config.yaml
d_mlp: 768
norm_eps: 1e-06
rope_base: 10000.0
beta2: 0.95
decay_fraction: 0.287
decay_shape: "linear"
doc_mask: true
MLP neurons of a small language model. Each row is named by its layer, matrix (up: input weights; down: output weights) and neuron, and shows model dimensions 0-191. Each number is 128 + 24 x the weight over its row's rms, rounded and kept within 0 to 255. Numbers have three digits each.
A block is one neuron, or neurons of one layer that tend to fire together. Before each block is what it responds to, as a language model described it from the Wikipedia text at the highest values.

Second pieces inside split words (E-th-ics, Lo-th-ian, c-ul-minated, Sc-en-ic) and single digits inside longer numbers or codes (67130, 2019-094A).
L19.up562:120165100106133138085113131142147123164098146129152086116179130130134173143158117145136136139106091157121135141157133104138115118119128162123094110172143151137170150109156143125120100154126160107111154051079090100105155138144123162127138121106141085150148087144110153116154122078135145111164170119119118121140134105091128117150143125149088116118067161150145122129128150144118120128132072132145135142140113127068160145149153148125140094146101100153173147091107120139150120107105128155121125112089155138127155116103139144140133118145170138109128121164114110113116178099121085094
L19.down562:144132127123121140171170156125118133127086159156103139125102131144095089159119103104148130161086147107173126139148139103129104103075183171130155106167143155134113132134119137104122142090082130123110153119152109127133088122165144125095109072143115153186092164120148105133118149154124093120121116107115140124122143150145132118104127107125108120113125144171142121104142116184116153185136125093117132115105146160139117119138122142111181168166134103159150116089130148126106124170135141098192122125127117088122113153135122121075112101121103141102111120109130108103150140114172112167

Mainly the slash between a club's appearance count and its bracketed goal tally in player career lists; also scattered mid-word pieces (Co-un-ty) and table symbols.
L10.up43:124157118114087126201120084144145138127124170119170109109120139110105130110120152117129140116068153134138145118175145084115116109109136175136167122145144141107113165101108127102116132129176063128101138101105142132141140139101146121150138110080067120155112105157133117150159113140127122115159135119123109114115107124133134134165115161168139128146131131161116095150086125112076099179104131152138138155123189120096187145129153111106129105119078136130175137129184146118100137095147147143126111126134105171140152138125099139159139111105131139105144145119111113103097128138124110120
L10.down43:122130112125117129120120083121108111120140157180130141138162130099132129143158112069072118119132117172131116136126116110159130130129151175144142102118148118121139106102100107135176145158091159098127156188101147134152125117105097107152109072163119154174105106105116088132117121106137100162121126119124172135120140123121130167076153138139130109112141123159127133081127152114136107154145106079192129159175154125120131110112120130151111102102143104113116138121154163124162120095108167130077178108135145112132112137108140147130147176146120101137106094126135155137112136160105076126
L10.up178:162137138119115115129161152111132090127146100131095133132143081120129128110098122138141128121102169143165136090170150129123112134114132140137165132163127147124129152136167143153102132174123106102148100096165183092145135142137154155120112129065199106163151127128142123101190124144120146164124147133115115155129136145099133128154114078138158160117125153155117095129085114149092079112161125126112124127096131167112169095114140152138141134134103126127117109130103108133156138151160116150102082113106093123142148125154139120102140074148101173084085152135130142133096102100121100142
L10.down178:139110161137127139133089121117115122124097129117117118093104149182118110141143121106132125112085084141115110148092155188124182147140167120167109110130113143104130100084078118112127105149130129117116100126137107137099146123142118159136088131098157141142123122144167126140121178098135097170152120121131150144119170109096150105105142101126108118121111103126076162126126132154147106118165146106113151107157061148122079141140101154135124169124136142121156154180121135126136142093116175142112162144123136124159169112111102179109111180154144139107120144098135095167142131087136102116
L10.up430:106106140129101132130120135098163156147093122132128110138151112156118133074109132111136121118119133074128114146114189119185161107144127109117150129159093131126130131117141131146104160136136094124160117071141186131120122121116142114151130142145109077143109116159112113163177139115108125112155142101131120152125121120134133156141149169121136163155108133145115106139081115106100105125138143147099093115121161151084114090145182135138141083117082114122132143152130091157114093086125146133123113151138083180095109141150156084172163102117156139100127151095149120105117143179152096114
L10.down430:112140163122092139156153109118121130116100155175159162121146081102117124155096120138124138137167171132158148121124117111156094110143127162149090146173168101118141128152114144122119148135130144099129122125126140091129120176170140118148117140094156120099117102177150138155145169126067156131146080112107176155127140145135122143147102126131114124127099140125128155122088088153082163116115143107106115127126127127103090150102143125101118112127125110174164153112101125076112116077092143116125103180104118135102077123124125186143116119095112134119149105140164131108137134160081140123
L10.up525:122137098094091091140136120085098164162092165133115147105116138128096116111132153110136162131136120151127108089157130113135068131130129100095130153152144099125118111136151138156141130149112061106129111133118101167136137102114152123074157139123093114117126133140149118083119116138125091114127163107155096143125126127125147196114125086161139140161158118119097122098096105108106153140162110163132105128101141142100141125150147158130132130123106156125126123134150108141141174095154133134113130142152087158109132199138143079138141111116173144121173167182095081128120135159146111132
L10.down525:116165142133108155124114114122105169113115100118131072103136117161114150138154120125149160095086173138132152178131101159105160133112064159124180100131106104100111170116100125141138127129123114141124131103161190140136105158159108147138170092125146118121137116112111121116161113122136127065151095105120135098111134107117146165171111162126124190098135150108137105169175143139139113123131142145177137077109131145097130153102157127114105142123114120109136160150092136088079133100133125099130093102118156152131134127143155129126124149105143117112128148113069117123129120110100140136

Plural suffix -s (occasionally a whole plural noun) ending count nouns across varied texts, as in stars, courses, isoforms, votes, teams.
L19.up520:098164110151130100104131121118165079144130120088077125109105095147114124106116112127129188155119126130134102111134162092153120127136122145115087134124140118095150159115131145118120091085093139155118172111174128163147152130149153141143146140180146096127142107169100158116106127119148145183138166117122155129158116114129122133099137133140117167132136126108143143108134123145090112174142108114128129053101108190115137113129092114195178155102137111152158151106130115133114135123153111121088100159151107117123121105107109143165103125138180149111135109126149158109153133120134125160
L19.down520:089089139121087144100135105120160127106140124149147099133177118110128130152127161118149103127165094134126133135136126089141123151156058154086144157119141144102139146150174146166130106136114127120164104129084150122117133158092147143178133161127133140149156132123099102130171119144122119106134124076125122114127090128109140098128101111135152153153147148130118126139074164126156071137110131145126162061157137083149143153116149111116107166124177126096136080115134154091132112106141111128073161140187165133158108131123126109117140116132124148109147098150116139114121139097138118093

Short suffix pieces that finish a multi-token word, such as plural -s, -or, -y and -er, as in prosecut-or, Senator-s, monarch-y.
L10.up254:138103107086107107126124077120170135114146114069125159163184133121121114110145119093156141139120097139133157140126117124120097095148124103143149165112121128147132144061160151163127116097134155127107139103130116121157133129139135107114142110158126095101139109051082061137148150141121143129208121098127146110128117159126106146136140117123135116154126089129107129137134133185097101152120123124171152129122134109111127119132134103188118131139089149140159101118087131133098138122137106127091126136109115119099134151164129151170099105110142115131109131127146182119136120068146110115
L10.down254:146120112126087160139135176149094101079099143148145198128119121105173122129128089146118142147115139130112182114131106149151210127111149136131135136177133098082116109169111155135174143116129107150110117134112143115132124087139121131124121124130149104120142119165135147108099127104145161102097102093127083111129082125111124146109145109134119096111141205102144091108103066098158113140103128150114109130159168120133115114152135090134141118179126165109123117152113153124152112110125158104134124121141123139145132122120131129140068155163093108133156136116139134138125143119153093131
L10.up370:079115121115130114143101089137106108162116104129140145155142145115127085102154119105132116161099114138163117121137167115183096144155113088108132149107125135153167125098155167116113110094083125114171129131102116108121127142152139127170125103159082130127186138071101126170114152142166067114160140149129173138103110137075148127097133138124131118147119130133157109152179142149159109112160134094135115107119138167091076126154141090166142150166133144128144152130114105113148116078110091140126109127109114157114124124166114134146104131132121135117122143135106137089089156133154130147
L10.down370:122113097153159157133150175134165136097113152139160121116088090132158106092161147112138136107160123125134101109089095139148148099171129143118102113121122144121132100151127114154120130154149111128101155081125104096126117080091106116144098126155109111118134116165130107143176102116117156099127126127122092152174166120147106096124168138137136121170147119075130139091099145111144156126137136165137169115187125093147143147133084126125077119105121130111123127116139169123169139126107146146123132107126149146137145103090114121097155125100159139128103184150163133126167108117125063159
L10.up482:124176140184122120159130143147092150077185124170094128136096166154112113125143130101114114137135107087131146122155145127125080146120100107087142149139155097140144110113131118096130087131062161095175166140112116150118131130117114134155107152116072116108121091126127117102115116117181129137107106140139163067150139135114130180145124114121126148170093104114160139108146132122149106144159124134124146130149156123131129189191148105108157136116163147135132123096118117147120157131128117116141108117128128097114106097114133150186119124112117117157105084086133139119131160142132134138
L10.down482:076113130128144146105077096143095102122101187086171121151152127084103112160102128184155170100096133112108172124127132117103149125138132145154117128147129147126137178130123160131127115138160091136130069107131136116142140131130150125143163129140157105143129126144097156141121130113135123111161112129161140110136062154139109065123092103104111114143096167143151108137142126088106117152095096168109101126133108125136158127126136134135092112151099130161136147153126180138156138138143136125100152143151140154121151112147142127098138113126073119095141158164114074109149093137138094133
L10.up645:116153129163114138133130095131100132142155088090138114174157140132165110115146145121131131138116105155135147157131149127134112120103122131133144150110136103142101141115142157155120122099102072101135161097121117123127119150130152118115135068128128124118131105114109123103117143114114158150177138105128135135136094147105145105108176106112100160198075111140147112151125167134123089117117135172094160133140097144108133098127158107173163141087130176140185127136099129161137081109074116143120107164106148139131128136193106123155101122099130129148166104160168152076110102132106124120
L10.down645:141142083157106172117140151160180161112109146129101111120122078133132129121119143091147086095141130128132124120139118110148142117169127128129119096094109180128104095123091113150127130163117162129106115154136174153132122122101118158127167106152103108127133141134109139165168149078156145118107132123108134144140099124082105166117132185128131145146109167102122087087126128121154121136093133128148138095118162127097142147109121101122112117146133111079056139112097136140113137104121164111106151129149129103140130123127122111081109124223157133144172159106098137147135149146134123134

Separators and digits inside Wikipedia tables, infoboxes and stat lists, such as the slash in Apps / (Gls), pipes, and digits within reference IDs; sometimes mid-word pieces or header words like Playoffs.
L19.up150:099169129173124121140106073105133134109096146162102140124123096155139104128158086157145153214100127082112134097106164100147137166132127121129138116144141113126107176122137124138119148143140115090114148065113107106158101111131108104201140108119137084134116145162143146121171132115143113125098077089107129111158133139137167136126098117119151156123124157146144119138092108116105105158120123152096142129117134167103136135142166144149117156110093177147118128134142095143106134083154154129170083132108124113144135110132140108151153122130121165105142159138139126135143085107106125114
L19.down150:112133113132150125151122135127127096180104137152143152091130099151125166095156117165126159174180169100144139118071086102116116099113116151121105106147148114127129152127154145179081153139144140126082131105120142070111125134131139129144126149133115105151161105093130122122170159121118146175145150130159095097099175172129110157115105085153133091102137132109139102133085095103141124128126123094120081148100125114093112136104149133130100114111143158143086145142148112121128141137142127104148134123102161120174145123158135103105107142123142146136186133118140131095143115081109151174

Short word-piece tokens inside a word, usually the second piece after a capital or initial, often in names: Vi-d-ya, S-mut-s, sur-g-ical.
L10.up13:133099110111137093116083174142149119105155157113172101116166112120139143100199123128114163103108140152110130125127107092109126098117120107110154090164123095095128103110147117140153129110157124120150162145113120130110118109176152143143114114087154122183148114154121094133176147145147184113130122120111179145125119124081118136135089128141094133129116125161152137107126138129093129150161143173110159148105130144094114117146101136116087118131094120137176103111141126100141160140165128137139078102087160119109129144157142143156137126074158094105122099154119103139123169106165118110
L10.down13:120123125111140142132149111122134139146155139133138086093141159111144136152172144161146102141115089126107106127065150117152145127128153150157167105142138135124125119098174111088129139086146148159118131092129095143107134160110075149165111068117154109148111136116135124145079108106119113085149098130127125135131165119124094109124128167147158138116107137115152150122148127109120108095108151129123175133201140106188101098146148100087141113129125094144170152131116107092133136116143154099159147131142182151125141098103102133102114097134151120121165151142131137149127099123088068110
L10.up672:102116108100124129135059136113135138120190133085127129111112137145148089149086132164133127086130106095111114141160168105074103114165077131091141116137133139126181153137119145110107149101145153111100134117073111141145137126108120160165161118168114166145116125125107139141178137115146161161188116148099119126111112123143091151162121134089167110123117152121130136126155161138140108092098115127100120155128158139127121095125115140161137107143111118194125116112135126148122116134133097187119154110095112143120115104151099135122127093112122113130161097124120102132157149133137176167
L10.down672:150125110140130108109139115118127053140181044136133169120134156124074136125144124126176092125121115145124139140109117152112118159112132114181141153091128124156109115150123129126170122133146127147136098118114131139138117083137131135143111117125139111159111090154169127122112123161121108153169166088080128155123146149129161118152108143096104149088114125134139104133159114086117105117175130097145120131120122112139099099129157114144115111132112136131165125120170139105096102087114160130151170152116148127148186119148109173111104132128134090175106110120112108088116145105105179153
L10.up713:102085120079135147165100130098091112148139139074112121107169118161126117178162152148136136127110132077108135151148139096099125115114121106114117122132082114132115101094105091152109170152152112146119142128137150130166165144153124175163157153096156128156145118140102121114163129126129138175136130164104125152170130093106129146131130098111091146146127150151186138123097113139115141110138143129109137100151123111115161133142095118149128120131114141135103103094161155133065159062110140142137071129097098150145121095156156143149128138112126166091120111125132092107146147147105111117
L10.down713:133118145152138111079127129161106091113156112175094096094103124094121155122145102090099140100159096129128122111125117083138102094158161140119161189121150087184126113120107167114138145110097122146144128141144173105138142125137157113118132123118186134167123153123128128134122134128140152101158122124088052101116104160153115100106152132109131112186139135121105121131101138131192130107127142162149159173134115133097117112145112124102100134091145133157142144114133103137120126128130171154171175145157111137116104155137131074119095169157120131142136118096137113137104119123122118141
L10.up751:126105105097154076161076120131122108153137087145154112100158110135148135109131117108151143102114106131110154139159164119116135118149127150103142081116150117128128051099151107146121157141114131068123117130087123096146140162127164137132127090143079143137151170164093116115154143109160130113131115129126113115141115130128112112186131183130139128155115121163148134134161165133114097093170160150110131129096150117118139132175131136126118109151096128098129118097132096085112149146150092131136139125120087110125117073125146124198126150106165113086122140141149111119142183144126136143
L10.down751:117136142111109116106109110131068123105112134113114099115109141140094147177118095135141118102139145099105118134163100129127118087096095089069124138138173110143164145156127114118154156143172187137127112150110133187096115146128138131118111115128122161152102126142110107155137128135109118123149151093121093184132138171169175121133130100135117131100108150153088115108145143136148135146135134114102124186138101104112094127114155116137109123113160150142230122148158129140123085127153103112147118133117103110118163095168108134160121127130138158108134125084128137123147109123132173109

Slashes and pipes in infobox and table headers (Apps / (Gls)), second parts of year ranges (2023–24, 1754–1837), and word-initial fragments (h-ate, d-istribute, b-undles).
L21.up2:109168123113124107159115126104129113089145129125105126128125138107127140112124130145157122160149124099094134132120159118117092130146118133133119146085114117163109112102107148133148099109139058125123148151110143171122112150132133158104126083138134148128178103129167132156178125088143162132150114141104062133147157092155077105113130153118175172164111139147162134142101118107159145110189150100127127158097149145094151105089165132169109134132157120135148143188137084154101120154122107110142125132138117146153144117132178099173116066113162120106131135127127114112148119141117147128
L21.down2:126124072144155118164108171133106085095074106143120140154109121119138131116124101155097077088157140115157130129076138174094171128150149169076141127118131175125128152115094141125081116144129117135128163117125145105117124140112125152076163147127117172160111110097167104145150152118122111121090150131124128105134132147141175082108132127109168107117149153124141170113148129093140128114107119107137092129125145127099131096112159143115107128124124159137109133127115134127143144140103117179135095131154170111130129115173138101085163142200138084129129144146139118122167123120096124139
L21.up126:126118149163142076129073132126143121073147114142112149146173121129147098103117076154186163158107112104129120103108144126126102127143111138124128104138124159119101161149098158139142150112118148122112149144090134173141156135155088144070146134135115092108114119175143135151132140139104172087149131173089088145124156140113107092168122127144147107144168131118126112096119156132169159156156149091136140134102093132145111105131158114118098139140141153158127133129141080128103132133107128079181099082084112104126143104122121139151128099125132128105112139133119130116107171104105134167
L21.down126:122131107121169119090128139137097155117144123101136110105094102147141142135114076128142145154096130103159141146124154085139157136127123106152125110084146153157127168157138101154152120105129128109099130140123153129135135125118135129102117171182091128079064084149114151141158147100112115119133121135098128109143104154098127089125140129159136087121071122147114153115143124090174149118108150157125118148152131136100188117120122078140164153112145104168131119148149110096121112124145128113118113107137122173126141113081143126147158161143142119112089141111128181179107095166112182148
L21.up212:082128083154070071128111145176101139130127154141120098144141108145171077157136093148148090115141156099074132134147107109121119108116111100136112096121164115129111162109080116125120135154139123120149157125086145166103108142133131162092121125107121137159151100114109136138132154114173099136109106128105116126149138107121152129162122141162123127148106134102103118136126148105118141150095079144153133120119145161129112159131181133192105099130154112161129130113158107109139120116104111161128130141141108118132154101129168131191120113093127135146076187099143094150152116129150137148
L21.down212:133112105138128142115125132109153112143152094163114128083094132131173107133114135096103112140101130088139138174101156145155135151128152132104111096150185132107124096099128148125122139125115126138126127107143129121102058123151118145098129148093128132117117103143118089149127133114131094103145145156132144130112151165090120098133139177154143152164118145118150159158117140134176101128126094155132133144142173175143126096146109134138059140122151136162130155085092148137152116163113162098095123111163096096102075123112135142147141128182115111125085153176143111132093090092126141157
L21.up270:124124123090153109139093107121099121115119150159133091181148102144142086091142137152163144134127143111138123127135107151105079159128133150134142131131106152143089097157125174126106111072070105129135111059106165146120127134123134152114106125072170132118162117117185141148136105140150111142140093120108153109123134116141135113123151164171120156159123106121160146101114105123123116097154097130105106095124139131127138121150160140134118121138116157121144154124135092130181124100166110096131090144119149151160113130175169108150140109144118135100105140135127060117159172166142104155
L21.down270:113099135133131108151152091101162105103120101134163156098140167145138122126104133207096154105118158047102147106138144148130109105110155089115083104166137161123161129075098150132156143107168124126094156137089135135148133133152171091123079170096090145114103142121128114080118126141165158168122119158118128113149134094095124120129116115150118168113167098142102122154112124129109115125099128136108121179148165114136147123106146157105171130113132165170134126143137135149136117137151127135102130114099106133134144129157091122139128138103130093149117146144092144126115120102138157108

Tokens inside a word right after its first piece, often in names and places in tables and lists, such as hyphens in Jae-hyung, O'Keefe, Myk-, Doncast-.
L21.up53:131129141090156123148089118152139066104128101097118105117164125139092130141110157151153114135130135159146113102143135093129128110125094135073080127150153103100149129145084129142092132103143154146121144113101120134118162108159139131126148161122117127124136123125105116129175137114101130169120139160154141120142137095162150151095103112125181124125139137123130121139122135114075095132138084132140087083097108126107142128156153127151124143208090099144149133104150134138114100112102133167136164176117118105150133113128141165186101118188144132125085167132157114079144145157151132128
L21.down53:101161118168158091120146144128099081156127131147161117153125120120137112109095116110124104182113171171119124104155123128103078164125126149176075117136136134100119132211191152120144151154121154141153146105096124113128147153123142142087127117133155152120120151136146114157098097172102103120106096143151089124112128071130139094104121141142106142158113142132118165134116105117114152139111154116124105123125130156103117085137118139110153136152144156186127122126106163092081122130101104105138120140133109145137143071138145110108115141156143112154132085113158105131124131121122087105
L21.up198:083128131123141146138083121153163149127129159111148140115161086171162089097101170149166133133119136135125137145134118103141144100097147134101150140123133102131129125146108187090134176120152132128112155109129147081091152089131134121148089118111111125149151077145112103140181099083147104165124130182117166098128117100132127160168117117125125138091096093100144130107154139078064122130129099124106134110165113122132149123107125139152083106143098110161095149093131133114102127132138172118114142122127137113146126149102163175127144110133162101130116137130103166095119088132130132152
L21.down198:083146165134161111125134143115116116149134140137123140133120115077133103132153106124137120099139097171111134142195133138164120143081124099148165128162152145110137142200142142152117159133100086091113102141128111122153086136127114133168145108110158161158130098167143143113162141159104118123110144125100122104137090104178121121095123089118100172142115117155129123107138128085124189124140137089168120140136170105134105099136108106097181096151144109165109111081126136114130127124116178120154126104121124107095161109113138125124135147140118124158148112131102131142098090150079120148
L21.up415:127119133110162138119137156149144086114130126117116072117160113141122140122108178149120098162151179112155144120131115115118105093131122154094132112089165125116107125112120111123115145125124136098099131153128145153144164086070151142148173112126126135120171163129132179125095150141112118154158135122091139123151109093160123135165113170122153119137125164154102130121087124145143107146072124104096136136119154091111128088126128152129111135159093127157115093097143135137146159164199104110109100153095120113112109146113128187116105122121147133093101136077145146083095141146107099144
L21.down415:114101178136119129089097080142121142144087097091124141114100131132140104107116110155158116150128128107099127102150155134166112143095064139142131118175130114129118171140104140127141131101158142100139158116140128111122134175130127153089133154143082125118150173132128065144093142157151101146115163097112123154124096174099138147124098121116104136105121105113164135081127080129120134121136121139107139146132130168126151128170140119121134092138140145228134141109080125147116132154072160176137158134087138156134116128127122120130136113152123153149138136124113125139151122096148164122
L21.up664:105133132157173117109096154120169137082144149125100140149115118135118138088111136148138129099136148093123149079113125099181109123156115083121125159116135152093116142151141128175174154108124104147134134150140094150094116124136142116108106138139145152152139124163113116137150104056138181133162148084142138103111123078117166168136081095128116144112109136109087158144137147120088104186146113145080134133100133113088170150133158126110136112152134155146113144127143128108104125108082124112116149147138156105106107109131114149164145104120122092114096161095167125158122086122128125125
L21.down664:151141098145107105123132150129112111104124132147161121162127131081149085154099140162137111088157160069130106149139136142142099138131144135122128117113125138117140109159089119127106148146113162112168145125141082098136130125124131093156122092115123171124167112140149117115119148118135123210148106137171140139114118143155117084146135141160166158144097118119142111118075136127135150124128120128143127142124132120153086105168083178158125110139134103141135114140103113110102186115127143152157100149128078114130145151134114156135122093073093168140152092141100082096085120099130172148